Weights of a small GPT-style language model, trained from scratch on English Wikipedia.
Size: 16 layers, 9 heads of 64 (1 for keys and values), MLP 1728 SwiGLU, vocabulary 21823, 84.8M parameters.
Architecture: RMSNorm before each block, rotary positions, no biases in attention or MLP, normalized queries and keys.
Training: a variant of Muon for these matrices, 1505M tokens, 5742 steps.
MLP neurons of a small language model. Each row is named by its layer, matrix (gate and up: input weights) and neuron, and shows model dimensions 192-287. Each number is 500 + 50 x the weight over its row's rms, rounded and kept within 0 to 999. Numbers have three digits each. A neuron's up and down rows have the sign that makes its largest values positive.
After each neuron's rows, "fires on" lists the tokens most often at its 100 highest values on Wikipedia text that the model never trained on.

L10.gate17:502653563515527573467486400574513426518561484504402528409456479514533554574463520382433451532425493508556438509564496642532464496485503519556476457475537457490503546514549560492553559506558531443528544470504553513489407564508428451484476436450483512441527471467527463618507554481564463518
L10.up17:482488531476430545473393436473497534466503452497556499468491505529491515613550439498584480566513556506537475550438491492520473444444472457497546452410522447527481441535471486539476487482441462569484476512526538527535436444454539441474599396452496618516511405506432335492452507442624479500
fires on: " ", "–", "\n", "19", "20"

L4.gate1454:401598463508489465602448539416508546419573399513511538492433482500506533479451511519493534478484511512545512497457374453457406464449553516448540492501465531525512417479386596478427487461511507513495528573488555610428457513464474533618513506535457462502437417545550420510520559545543497464
L4.up1454:507508589476469487460419417448506535464543484416521493514549414441468534521478520553486512549543515571610606509521451510496585525508434518444458502517545508524531487417560584489594558404540441449526565543460547427530410535543562485537503441463445440388512476410525443616511473425563549534
fires on: "1", " I", "–", " North"

L4.gate981:579481494487485435478550559473588524537514536532526496529589570429551553494510514508580448566530542583507551472589505558476534523452551529570492529473444536415448487498515458494380461416487545439427498580533477579538493397406450527451466446533518511531571562489453484448503535601386557455
L4.up981:528504555451582504568511539518541549572508508513510386568452490490503448530639535500478467506388479611466462490486530453480574426412471464499574512443492492543442544604529365505544523502472452525442405492474519434483558469498476523472475556535505426518513471537488542518593458538486414366
fires on: " \"", " "

L12.gate1520:567526559496580436457473477450527493518512481495443563573568564527449469482412442468482430546546472513498532452506507458551502535429503481514535491537614474493563458460487464533536567499539552484438458503606537504553527605488561502453491471460450435447513580457461471486534517509473481556
L12.up1520:553445593469475567497536420494503547507514486451592490473503496586449505511376532539468476520453546525617469513410482401466522437527515544582456388560499522481512443460468414486397491544519522536478512550524543610527527507433584463518500443444489480512503495507387442589515415472449513472
fires on: " ", "19", ":", " .", "–"

L4.gate801:522581592568510599468480467487562488527541508528465497479469456555562497536560443556475581529523518481560457479414435439486489483524555432565438513567461550430512546530617523471512506408501586463524488533498557556525563519514542536594532494536538568551490486442536468549549481532503498598
L4.up801:550469491467561440594517470505478481474510477414619517556567576472533385515498582442628485476481539455534521491496478503524489541495514425472536590517521561508549512526558520535499477399529492572504485565566490524460494567524473497536498412431504509456524474461497565442469440475559471500
fires on: "–", "19", "20"

L4.gate1425:477398513525591523482493492508548540433448431516519486547493467530514531451594354505483542577532561503533483489564484466416451520554462418505481514587432566569431476512463593487533512465506554413477520543519556559512561508474457558455483421538450435521496457420458525475498540603531548468
L4.up1425:395508467493603507466459387509556434409470483497436478433510610591434514421526503510510460453523426507457536556419507553522416464452489528512572519534475490566530431464515547504488489535450571504427500421448446480493506561455433445476564480505527494530490568463496505485428483526473484453
fires on: " with", " other", " of", " participated", " addition", " alongside"

L4.gate954:547485525512466532498462483510509541492501469520498471465436526513509486502505569373454403434510545534408500548521489513410513568449549529533453550465547552571502493497378579427531465528481503485609523439432507589494496629392519549520511521497473387496566517541506571506605447570528559501
L4.up954:507526488536466533572494429519592555462532479579457483448478384408523451558512520525522541493482580627448501507658482393475511545506513526473472508465587430576524509489472526562503434415512473569488543477496523479532448566505505458538486488556558524412476454502542494485551479547501434424
fires on: " ", " |", " of"

L12.gate1712:436434444390428615506559516536406459445516586481521480507417409533508532536421378499529467617512416619536456511526489447572535390504554450548588505554566533452467513556557597497511416493478537479509556521529537475380555557493559529512510477465502449546515442437486492581603526483489465490
L12.up1712:582472513487516508596506515522600505511497541497499435453498518554598604534497551532493512447487514501481515535496491400450436555463538473592441445509499530471549473515467551459573432438470515475461466429578447550564469467425483533556504507436474423514457480443553498447592526534520442552
fires on: "–", " ", " (", " \"", " ["

L4.gate825:492459557461418508505543482472545557531553414498527483579490509508521515491521538408489486530539471449482605498573503560494499466429557568388483541470534489521498495410492475512513428540532563483515515606462498525558507504454443613582553608412524496476543528397390415545469454430588485450
L4.up825:542591476479519449418538420527477494447497527444532439446454478406538542493578528545518532552543498540520426507473517528532568547559466466504506466446475557559532480559346590638437592486559552490553433490454529531539504585456427514517502458516506511522433418475580413493491546446502537521
fires on: " |", " ", "-", ":", ".", "|"

L4.gate1134:521552418451462541488528411503540518472474517533496427498476465613456456513449485550381496513546535511475458514428503529460461476508605542509564541535522532563527530565500546418486513488505558521508467458502506449457519396444560502462483467520499485488474474506513402451505533469596456534
L4.up1134:434528421519380549515512444526487464477443543448505634521493466549538496508507535577494505501525425487491603536428483444448520421480524522488482537499523553524474450477548522511476482361484509497433544502448499460338596495511556553537559521520554465503459401514576457506572408409462464431
fires on: " ", " /", " |", " was"

L4.gate598:445498489517496575468441596590549488483486472476472504426492450566501456539468523480532438523485454559565547508496484617555526454529529500472538512429556486498491509520517509498406468569574560490489515550519461419500444465454450527503498468465400550517466461437440510528543527477592561424
L4.up598:503546462445347453498589577554478486468566478531518477503458547461454492477572455455559465470479466583554495550536454496508461487623500477404479501584520483512451523448501485543455532573410542507482579505572465520471553461514429487471524554602442493503484483458519482433563550511527420545
fires on: "20", "19", " ", "–", " |"

L4.gate655:440492528534424474507602550334532491559449519442524541455468480605472571489584499595506451590462447458522479483509452629609511544512502496409511514503415562577479552420452440434592525411474505450462535489521507588457490577491462518529432522592390470440494453437582461438524588467556540519
L4.up655:517556576527433471466563558432568474554491517378395380523513516589542579476576435423518473496493460568456491453474608493509491472454557407512485510504443594489512561554511464556437452573442443494501517478497542545451426581490463546445411507542516479528454421448484530516495444537463560541
fires on: ".", " |", "==\n", "===\n"

L10.gate1186:534510493501498458508421516447509490481473499530470534591528503530460460507535449453447434588553481500553519532460568492498541419482535535463502527504499508515489588544552532497605449452433415475510547508528434503455452511362452439495485437496575370484482507463520561548378540527558538417
L10.up1186:530468565558541518474515421533522511466474559578598500554502496501485478554488484474485479572443523471393539498517508568554520519574472442454490632525418471521484556432439507488434428471561544459614565561443526480532422588460527415458503499391545469424513544478482506614559434497487495535
fires on: " ", " $", "1", "2", ".", ","

L12.gate729:535454481518423504529464475573540468517553651454520450634464537449439574518467396478540508430518548537442480473530513467510507468473480502515435493464554496433585463621534501427497495556513619470465517509544432508579551461466478511450549483396477475513450462490506491528497482401364399494
L12.up729:457497550604501495549525443591577515616482544507420479470453522477507489440530496512454541444381485493462469474573555508409533413513496477545513504459444524489514405608539464480502517468492454535393530534517532539454474555505496565551448408376391461565448575453503440461462514508511492520
fires on: " \"", "—", " [", " h", "-", " “"

L4.gate62:487493495436526457542561520488470562480531489541515490516561452510518559539525473369481502545435508524458546405464582513450523440400436499442520528474515443466496459473620458460544469447470495469457507588591552490527486595484448462514554576544452502534425516505526499464536448472523499641
L4.up62:513474440472563504501545509459440509474506581469544479549367487509470521476512460478505527572542502402489453601505476535330489573525514561513464545437404511627427532628527528459423423528486515462493433614393601484572497458392506512485495501541414461427476583480462551444566484559411495488
fires on: " in", " of", "ol", " into", "et"

L4.gate736:477485598430413436483402463498490494523576469541504404446504531510531474507509481468540509580527508502474432544514577484483486585442495461572494507460534453534382486507498539487479464503525546476493545461492530593489462565477486518533511524480532492539496456485477496465561396472442526440
L4.up736:478503501542496504488605550574561516453519495589477492534519471532535551490597541558534435488577391487497428592508554395486436564442460561532436496434580466451486473404524473540440513458482481510483507532478449598472443525473505494516472476537554550483517486533545467478656526540451530438
fires on: " ", "–", "-", " ("

L4.gate223:473547593489548559438539487524419482493482452518372547448524528520492444538507557417423471437545524494376485544520479446455498476532510539490507462530460537520515607512536547518526543527416411540434552530432496546337528432368553518557462448532486450465571462458522485603449530582437492539
L4.up223:477420476461469468379573508398482479571489438583535441487492491449559582459512606494412454579564478421487618456537490505491463586433579521560477492487461469458500590576554561493503540583491433490444529463407558483548492418533546478536488529586476462449543524519510469474545491491473538443
fires on: " in", " |", ",", " of", " at", " "

L10.gate1709:477516514524479475498425457505472515565500457469476551472500521616537403527487517446475552532493443490484456426607407554496567464507564498441576577548544541530494452499557482522586546431503487456563458476498481484452488518535497420489533483523550464504480543542492466451546494495514505560
L10.up1709:502423508479412498491589432478418512586388527537495615514435513547506516510466555555565546431496596446497543439525430526506473518406527479452565444476522487481521498598562487474437504429541542508479538473515554493530602499491576547460529519560551483430522464440462485452558498568507510494
fires on: " ", "1", "2", "3", "5"

L10.gate477:513552553499537500459556546484554439514474491441469553509546502552504380517436480449481593595469487489501504403637460518535567513410529516493532460422659539483504594493448554510569490553542580478518520448506532513474496568475486514532478485498446422563542477414488491441493525512502509548
L10.up477:556581611507482477482490479468433430580465473466509534456449459528473513482509487505509487560415577500510509569508520489513502431464600561492505515466573450489514518515501522488599647438480451553487485505520542490433512462501557516501615491536621515506568477534544480484461593387448528430
fires on: "–", " ", "-", "19", " (", "20"

L4.gate128:529518527439506501480467521528613575506522488458481461509493525549459571428502445507520566449495562535451501357480479556507504439474481503482544480543435473422482481329505551453404470435442365453480434535585486634414456528546418513492554519537566517468580460577417570536541480537421517596
L4.up128:561501520447437562521475523413471585412549476447538573513585482475422464576489465474486487513574523525481569427545507508450490415527451547409533466548479535551463514363467581519488474399510451468396545557473578572529522494449459481456507526436556534487527455515481442451505524567429493608
fires on: " a", "0", " un", " sl", "S", "th"

L4.gate845:564545462406431428503540521594479637498468424460464536510507504473471405550471448480588505553523514502492447491541562508467494558491523501539577518455537458539450526479522533512551525632539613502531423507452444466560445522458457497498558438506498589503461463508532541481423378535440443467
L4.up845:528527435393423492468520455532562395486661544470438559482476474470429463438585578483534450426481574526461484510442489488491486495535469481501512464477616495587528545472487567471440612469459497544540599462543462498424452438490510476575557504604528494488577395516555498465533525509487460527
fires on: " (", " ", " No"

L10.gate781:464573548528527473488479578414490538430522435449571533472508523421573418499569549491416533468513529532554611484473463559476436464443494441536499590604468512538508421457491562503484482530562529537459391453487487558508486477516532391509435532467417517533525467506552594509457459511419454555
L10.up781:550557563525598500464554544508500621495487462532602589489493485432544456471567480408510494473470535495491478502398521487504493535564558450430431477506385541569575416467399536537458534529485519487474439456428545384472504545579522481578420520462541568439447513535473532409529507563483472499
fires on: " most", " long", " well", " more", " three", " high"

L10.gate1209:535646458437522442558527525436402472472570488579488523489434491552471473427471474496421495454580506558468500489536496507454575383536526435469635578529517475492585464418534531516551499611432522489474544498507559449415480524413414476548456522476530519539535508519459437569510580570481392506
L10.up1209:450518460512439585523551538550513458453403506498396542543420480524510568503507454572480412444429499489513537470431487442487581511460411456509531546491457536475463468596554559440450515509431579557516594503514455454489462455539493618501570462486550460529486500501490487580561503506501398458
fires on: "3", "1", "2", "10", "40", " one"

L4.gate1261:336564386511552436504395441588476447509412547456490571491507652605491455533526449604551453506590561419500549517550540518547465535670478504531480594478501544514506599483443474513508526410461555639533511402468500433453509507509539621484431469446582530494513560537479607528501527543498518549
L4.up1261:455423518517615441532553463499520533496495482502407606434433587471484482538518406529467553425528521530526468551507544506469529433491496550520447535475556536398441600465332593517419553572471567397537448397539445450561480553553464530594505542459458380420498506520486532502472486474542565513
fires on: "H", "h", "-H", "W", "ho"

L4.gate1087:498523442417377490539498432479457499560445564600470403400455513555525495627479499526552478566513497529544482561529581517519595513423507465619533579554473539490573475443498515498448513452499479519529516536512548511554555505420488513550500504477498450458517486445496486595453474504490436467
L4.up1087:522471508489581601390597484539516565500571594564536425553399512439518496507523516469442513464487544513343483514558519473522598578568484435505508513526482463535482468528461497500435454464474497459447454574447519580601454480445478600397558425525480533472501428544493457517477542530452452483
fires on: " ", ".", "st", "t"

L4.gate1676:539443532468521504403516446584440562464467472499500498551536523589501474496535529530445367510420569486527511495456371531518500490486501511484576529503531478517430523415580508436500456517521566538491506519451516452543516511529469556497422539493580530508529447524408525517474550583547508517
L4.up1676:533508523466422437491546477522510599544448561560519482443508504551434411548560564471517536535539462440554499464490441480505623425579573549466503497498490540475475411492534518448560510543501530470546502483535486422500565455481508547507412579559501531527527562577485502483423526535581477501
fires on: " by", " of", " By"

L4.gate672:556510458501452547549468487469518526436470453564590611469517580465543518509528461444529426395466548567505475433573506511517425542371524450496581506505368491573404511468541471495455533517532553481495481518580502576524567444501502482504508456620487500424436474471527507490570470523454509569
L4.up672:517504475510478522628508543482510496584552515512507558526549526440479456497574583427377488482473477487518520479568438476479510421507486438441595406468516434443464556483557503631470428502433503454427474480485386483564542518442574546602587466564488342515446505599466551523477422431517403559
fires on: " ", "19"

L10.gate571:434495544382580466561558521544464510410447506491453567457503510591523558571552570442535483483511532505454515498458473506530512508560475538500428554558509534518530476522483588541448458466597414469452506474539548567532618508466563529492486551494544458540500484494492469609474505510423528510
L10.up571:496522554544526541528588486460506540416548543447470547445469516518522433517506502503541572487492551480536511703533459486515417541445609467510494487387486632556546533490461448523398554431505563452490489442456530556500541571480516541488477487507541448539504565567553439443467459533494515427
fires on: " in", ",", " a", " to", " of"

L10.gate406:475557549532563581523453490507568515550513547541500495497582557523630475584444455465535487471500506524475533402531445598508596522419486497464467582596499481498438558443480399451503568488545516534554483538546514441430452544438481508456540399545489490451486546478493534469523466437458487504
L10.up406:502476499429418548547467469481411487599459469523403479539562629428505496533471610512505547543566579451464514565546425569445418535492530445508569542546500491429539519536587447539451516452448558503537390497460507553454481557471459505597546445487525563535486515545515441559431510443505371423
fires on: " ", "1", "3", "4", "6"

L4.gate313:465475553435546520454447507482453454417571483479554568466448440566492408556496492480477515538514502524550564575458465467550459443574545521438490557485488475496463561494522525408498419436499494490451416512601508448540565440485465506490541424478393345474509473483501588486466573596565460490
L4.up313:572520647553487425368455504502440501472538524546475535538658550498551533482569523560504495518478482489508521509590445506489552498499505486423555504545583471454538440458443536505538433502451463467525501545486479458518498530470521499412546434532523462465595510552515538478518619487447458512
fires on: " of", " ", "–", "op"

L4.gate1246:526548512568504446487523491517555442406491567445573516427482463395457468571445440557492481503507429462490465548517475441469480493447451476478558430520515570597465592520544551456471526527515492497568456471428421522517458548525463505497496515503528490407517537463584538495479469547486524547
L4.up1246:435502527465469550520461451528557524416464492500495547470545451534481533528446446565550475436502567584478488543540434484583416514536450456527434490517590526562458588611538487495493469481467488520455548481552532539541579444464464514492557486573576463512567541485488572504486528465489520441
fires on: " |", " ", " of"

L10.gate868:477393511427641400552551509415538494438448525494562432489542598485456489463450406551399549587440535470551521471518430639494418611469557507447510559491434543594471422393465509522453457451528483593493551543545328560565512527451461576456400501588585508489503486457464485483521487583534524453
L10.up868:453560463479481491537543492511531498496488481504587459478565574416514503460464523521409460562509482436651556497500510562452570528468535570560488526429349591528575445574435538467543390528519429547502451464579483469467477504499452501487534443500583527488523511544493541534489504486606534587
fires on: " and", " to", " of", " with", " by", " won"

L10.gate427:582534591473466419469534464501535512534409488551407534465543556447425483562516512492527497480503412557529539520524441411466530532513543579504480501515547550534491443477542486550455424549559466423544590526468495605518545485404535511538511542481528465499566556494568480481516594604403476481
L10.up427:525454498483553526463604473462485532463488539506508587560403448450401569480504488499444488492424473476520485507495501556445500595561525547492540496477482465533533572492463520537525433472520491520464482504536520475438446534411561513511458540604538509507579477510573519446478441458492498446
fires on: " in", " on", " of", ",", " from"

L4.gate50:573446359585460453442534533438556443464455549625463511435510551621512582527469550486448517513451484538498542571458478576547442587441530529493480485606493423574580505553530474451506446484603521521492476447511481459551554397501455591641495463476493549497509458473390488485571523458440517492
L4.up50:543529435526492468586417408549517434536518453498495508481397419438466493456604469545549519541530493459447578490523531432537504460538380593500476498578439551494463510442390540565457542455475500475441530580519387499592509561491549412477427504615512418432540435497551524551529461493510473554
fires on: " ", " |", " +", "in", "19"

L10.gate1142:570630521583493468534567523558492530488470485496545552563565528552593498492532554494437513427470463498492568576517523555498448449506527538445469457585515496523476500497526526601556524408565437513480573502583507457461572513393477507507392503434648461554532456472553599507515531496495492546
L10.up1142:452454566548532472520466473475532483523434492508525509472557425551538463521518526435549649543495476482477506435516581562527446484576444470504478595535563485521555486550559442502485468447531515446524483572554565464536462545590550531430578496483509503430524509440566507435572481484610549444
fires on: " had", " began", " has", " have", " continued", " starts"

L10.gate1521:457479518513458494507483464573617477553514484399455525571503525547453444493496492518525558402503481458423461467597505556519544571483496489503411531547488570525492524506475556526462504446469513493492494497518558466496542460501458518477581422520477549440439439482469475485424422473545578585
L10.up1521:430417484474547500512536530490453582466512546523450530489499516466498442589510555508496554460585448518489487568443483545457563516525515479571452438522540458441538550505366468525528555404505524565441555440435490445568547580545511460517476549505469434522443584508506483492636529524483462555
fires on: " |", " and", " with", " for", " served", " his"

L10.gate252:541526509503497459398528471482534487452523487466490537461541468436507529541503393474478553547516539535531478564544462462501501483442427526473414461427524482540489521489515428480511538503474586487569457468512494484438508474464449439578503520496507497611552508495444498492573543471387469467
L10.up252:486551445483495604413507472505454478414334471523540503403522432480501530490550488507571453556455521528488463557554561487498442499490485461563527414478542478499486457428552518485554482558458474516436571469502501547518544420563525465488482408543562513543495430554503457498570422427616466447
fires on: "–", " ", "19", "20"

L10.gate1578:433493481522500494495468534517523591450478532488499436458482503520450445455540535585489550584463498503524522559455468554547576490549466513508457469487485562394484532499507542422534473402458547521532550528517456514482549551496468457524544488509515501493512476496480363450467531505532444497
L10.up1578:507534520455514574486501496598494391432437533487532543488505416451476510554521439631465497464553469419450507538481503508559499555518478451466423461453506403504501560531436439542568458425490598506527479475533438471576530544494459413558490470501544499490561491490518489532517551483561536544
fires on: " ", "\n", "19", "–", " Cal", "20"

L4.gate459:487425495509464395496432416483495495536503469497492550496435508430475461487456448502503520583466460477479412482503622506546490569481443404534470630533415489558473565527458428507557560458519587507513530522592395623469538607454456527428510497484461495445518495483505547451503335555413514495
L4.up459:476592506495525514552509535516532483537464519486452527467464521544479507625577514431582481516558440500505491480472521521514459546513523469433517489529515487467536494444544423528500563576498463527489612491477448545599423544537544603493527433477429431496504485540455557522554451514541488568
fires on: ",", ")", ";", ".", " |"

L10.gate1315:493419452454578527461525477528531478502467456491513518445546552472534436611436498483522531405500446529468488539500511478451543534449479563510489493480531461451569461539464450487464428456480467542559524518641481520554495565420422494579467440550467552534549563382461514482469499475590390471
L10.up1315:513505465444422541491454461450516503483551518494518538399441444549524502464476543462458443520559468413445515505509452496527470456531526500450490455458432445462516483523526525555602618502510527394420418530423403633525493526532477524524534406525461505468532524580530526553429489479598498497
fires on: " |\n"

L12.gate1641:405431440450451488472508443577550581576509491509534574508477583550468586411458407447576476561503450497428534489497438481534538487489575584534467512421483498464503444491513541523537542428483483534507505491450465474489538466473511564525490502463493510583572396511489555547520530505504499457
L12.up1641:545442545500529488441551547504527604505412428446540515452465526517538505426388525595533568404481493524469504494503519568526512448551512480543314547386565481454442432448433417507553487452651535492490587465529541526504538570492526476505539496452560524534520467504548547499545473501493515491
fires on: "H", " H", "h", " h", "-H"

L12.gate62:616644579466544536505501453531480463510533516463513518447512547509570464504467506574486516515497470497529479577515587586456495542528517496500434520479449483537529533448450480508463498419483494469333517564544511475492477492435482571488477548518490447579521347588485524524535507548517449468
L12.up62:454431406433598497504513459454391406500556410553464411474531490528511524495467473472525533486425415457498444482399514580479471538435525524492577537448520561519532413495476459479518568537551452485519518460481530471408513511529554558465530531482470528530436510523510453499456307505526449523
fires on: " in", " has", " have", " had", " at", " from"

L12.gate112:480462495537577541495507503532497423453567488448474514478553547498526580571441458565569444426497481518464491571491543464575562546493505564430525422517513539433441489475645489559494453443555482526619534515512543523449562522497479462499508508482557451521502499416388511504489487467477522611
L12.up112:537555524477475451447523466540473505424518610488414469454564478547477555467587514601526464588485486527496520504411498520527550518536467533521475494449530481509503524615491456594462474467545467471570457483438533499577525514442434495525573472486551597492503511453475516510487414435479472481
fires on: " |", "-", " and", ":", " by"

L4.gate305:430552581474565565504438406486504458476471566498562446457570570524483530609440527560457450435483476550422493548508490543555504496487474491508515511467529540540577655560464585479409453558452454511571511578451469599446448571496481518501484511573463508548581486579493497546477479498476597521
L4.up305:491524521556471537525495402473490506507388582529486592443555456505556531538477463499477588496429507615457600460518435443479503494495538485560514462475557458504573490504575566472455511552521467480524553514503513630562523548482468516465501553589516474444530403511507489547523436460478506445
fires on: " ", "19"

L12.gate738:509592563575572534413502477535484495483498534477503463463565542547451473550428486513529489493534544473504455458488407464583451500495545476369495376462465452418500484591506485379523437419483487565523509482555493489548490505526380474552535452482507509518473492477484431486501462698524436484
L12.up738:553517436493459488528473488483483489516471495539595550574563521535420453496558415524503486529425477473505554522543497440521581465586467503534545451463514522430503517593533522541544520556485543539524460524484503536560520558459492470505540429484489592451388471522494517516485556508478495539
fires on: "–", " ", "\n", "19", " ("

L4.gate1707:410516534470551526557522578507489472630544510504433539500431460529478460587520453489511471480490438563483510531512501633537605469510521519395433528428459458425541433434451492521567343512513518512464459553549577532517551514499435547447562435471521551454475439538509484533555490512581560578
L4.up1707:503504503485491489498482508465469591459513528460516546501523515576551505590443512417462508509532531518473523435537486533527533421436507582432515427401497447368653421485456474580534499424466499587544546529499476448545415508548473494405483508507550515533476526452559501419508442473530429535
fires on: " for", " from", " of", " to", " with", "ü"

L12.gate969:546549445522444511517504498548403427501574477471417570404633543567594424466513519523479451451482439427475461463583454510506465549441417468486487459632411496578542517446581445567540449493502572595573505599572524526570588519463462450522445522540541533519440447407461436493464484429496535465
L12.up969:573494430507520493523471560525484507586429554542443511427533470530398584487506417513512481514537466458552508388508402558515492469445479460413493421578495506447431562466540492528388468559604401488530448528536555506587610500539498514502484494534548648523476510398521405503530497528538456459
fires on: ",", ".", "18"

L12.gate571:449461492448504591540516429417410437506512512472471544468542449474526492485467517518552475465428485593434441335441588558456473542516550436481556545418560512451577433496541445531459477481490587442558564496493580572479454528470463481499553459523590579429497533529543421535519436456456512523
L12.up571:486405424454505542424505491451576487411475530525536419484566378571442512618441425529498451434526521559589496559428456529588510503552540516476461524477507507503476544508581515547424480590470478557489457486489464405552508441485521534528535451426473424491432424413535467554566484496660412537
fires on: " ", "–", " (", "\n", "19"

L12.gate1458:487536487576489572539522419501443486596453474469454533565423459527579495459493547500470469535533524445513570415455494573566491446625450423555563418492500426455399581598488458456578498510547521533496617482548564524387534483432555434567518510454559497550524469479568450462593499524558529573
L12.up1458:429467603494405494523479478548498443548534564412469540501493476461485540546549535472519560549419520458504441586539556503557574456572506506490408467464543478519417494557496513541553483500470490498501532529515500557552523505492492560438555392399501484524544443502522611425471577467522542484
fires on: " ", "–", "19", "20", "\n", "-"

L12.gate684:525483480485524469429441497540520490465409516500490539502504483560444496549412522491528482538479532545412527555459473474472477511441442386496447541479564549501611470450513507512540474594439603472507509551435486431362438508437547457488434475466487516489508430511549494570449533481498617520
L12.up684:591454507574480482575464396477464499507467524513524466446463483460522566611475482502447517512419537542485504559461556455515484550525474430493558489515562469439511535423562500532513567555491560468591493514482520542533443565423532519450470501507450494504479493471514560489359491443473485498
fires on: ".", " ", " $"

L10.gate859:540479513522493475399565532581437463471538467431493512444490565555540394464550476505565497562477449558414523495452445437487416502468491493461548505493566589602514523512519495601474464522531460517572527517529478441421504560526507399582497419534457610529443539429420416467462433436472526474
L10.up859:525481491513407482527434521461560429513504507516478422478606510490570415472518467499448512460646448525501532435521493515521472492506451379556474464505543549484441477503528540573529564522484479454543455543525442392545553592495524518453536506571508560624569426522502548458462533489535498505
fires on: ",", ":"

L4.gate19:476569487415498404471566492491506447526539610464456453516523382605537652463577433469522408501430457540429427447418416454551352473548498493546587517453597430513524525471496440411491485487497562431577568501531511417454436543490502435485481496545526506505509466442510460518476476531495504557
L4.up19:553532479465448358458520473475585458536595494465501415484491509578486572479509491529573457513568461513423453504521388561563428540522446580441540520448546471534499523526497458504393490409580527495544406545477569535451489512454482479521513529537534476532440527516448488576424492509422558433
fires on: " ", "–", " |", " in", " –", " of"

L10.gate1204:559537488412513479448471497437533444512489511534540453467495540487564570524493518497524542508593464520546430368528518455416510538403436538515445436507436546409628528449533450463392426450584492567501580398569501469473457388485509393541457423451472545595499469507534496432532456558466410413
L10.up1204:474487460408498567504526527570578515406536438519500484545522437453459374466433535445506597497519535455518527502548523481520476550520427424496497511492497512396547531544517518496484562535555484463574492533438487436506549458468540466481501464501493498541505574600484544513465473526553621462
fires on: "N", " N", "n", " United", " n", " |\n"

L4.gate627:395456424445524555566529578531463502472502486506583547414521550493493455444455524462524475520539520466518422507439485498447451499506485564423563493494517544465517488431457490452462554538440515478442514507465521443511470558474461513462444438491561544497520492601553530546419466543533536600
L4.up627:567514474451385564539448584447531500521489532514540533435553534537443498452464381481553506509485505453467538421386539488544530506513506469467528494470516536563474524478485504574419446520470465445473585447555502485533486546479513429500480457463535604478502535580525554483511505507498514454
fires on: " ", " only", " just", ".", " trial", " $"

L10.gate552:627515561435520483542493569415472565475517487540475487378427483510506476590595509456559482544525483462504505473474505502534475447492407445570540483491549428564414483455595448460538541563600388439520532599516511525483464516478506383523408534515557391451574457527433560574478472628413455377
L10.up552:520431566511459490428446404462519494458567447505487523495487478524454481560429519498489392562402462492427510384488481600525538438505430508610440486463525439455449519547581468567474412516499458556500437573530469459518477401448552474532503574548451471510483521471621535502538529436435495578
fires on: " in", " as", ":", " In", ","

L4.gate742:433589432415417411577443527424483512508546471410551450443512500534530612505563514430515470488475523495546531468515472478473464423459479545497459443468534505537456505481544574452449507434426493488418452533457542553551486486505494467444536544495503495593490446465607570568420518535469493457
L4.up742:492483499508423472509526545505578538457496512417470486371564555480541627471574442545528463487533462432432500565451519490453466432447565494467563418531509386505452499552514475441511539374538489513510513553515506548414479517528558533581399390534492628555577556486529473539538497507478563591
fires on: "–", " I", "I"

L12.gate37:513448485408553520526515517451426442476526458502585472517481522490445519463412515532478491477440620481520475520514475547472406516493537454468541506427527490512532590436545550500471482502593552459505584517454492454482519491557477471591437545549602595477491455483555403461447516523468529572
L12.up37:510445510471538497490526528440528494524542454473490474556559501529401541520422397613515522547532509552474542547447451444509506619527521463546463521455491512491461496554524456547530557437522571491505550432510518420514460505571477539437505499489536537475401604448498498553527558558542436514
fires on: " ", " −", "|"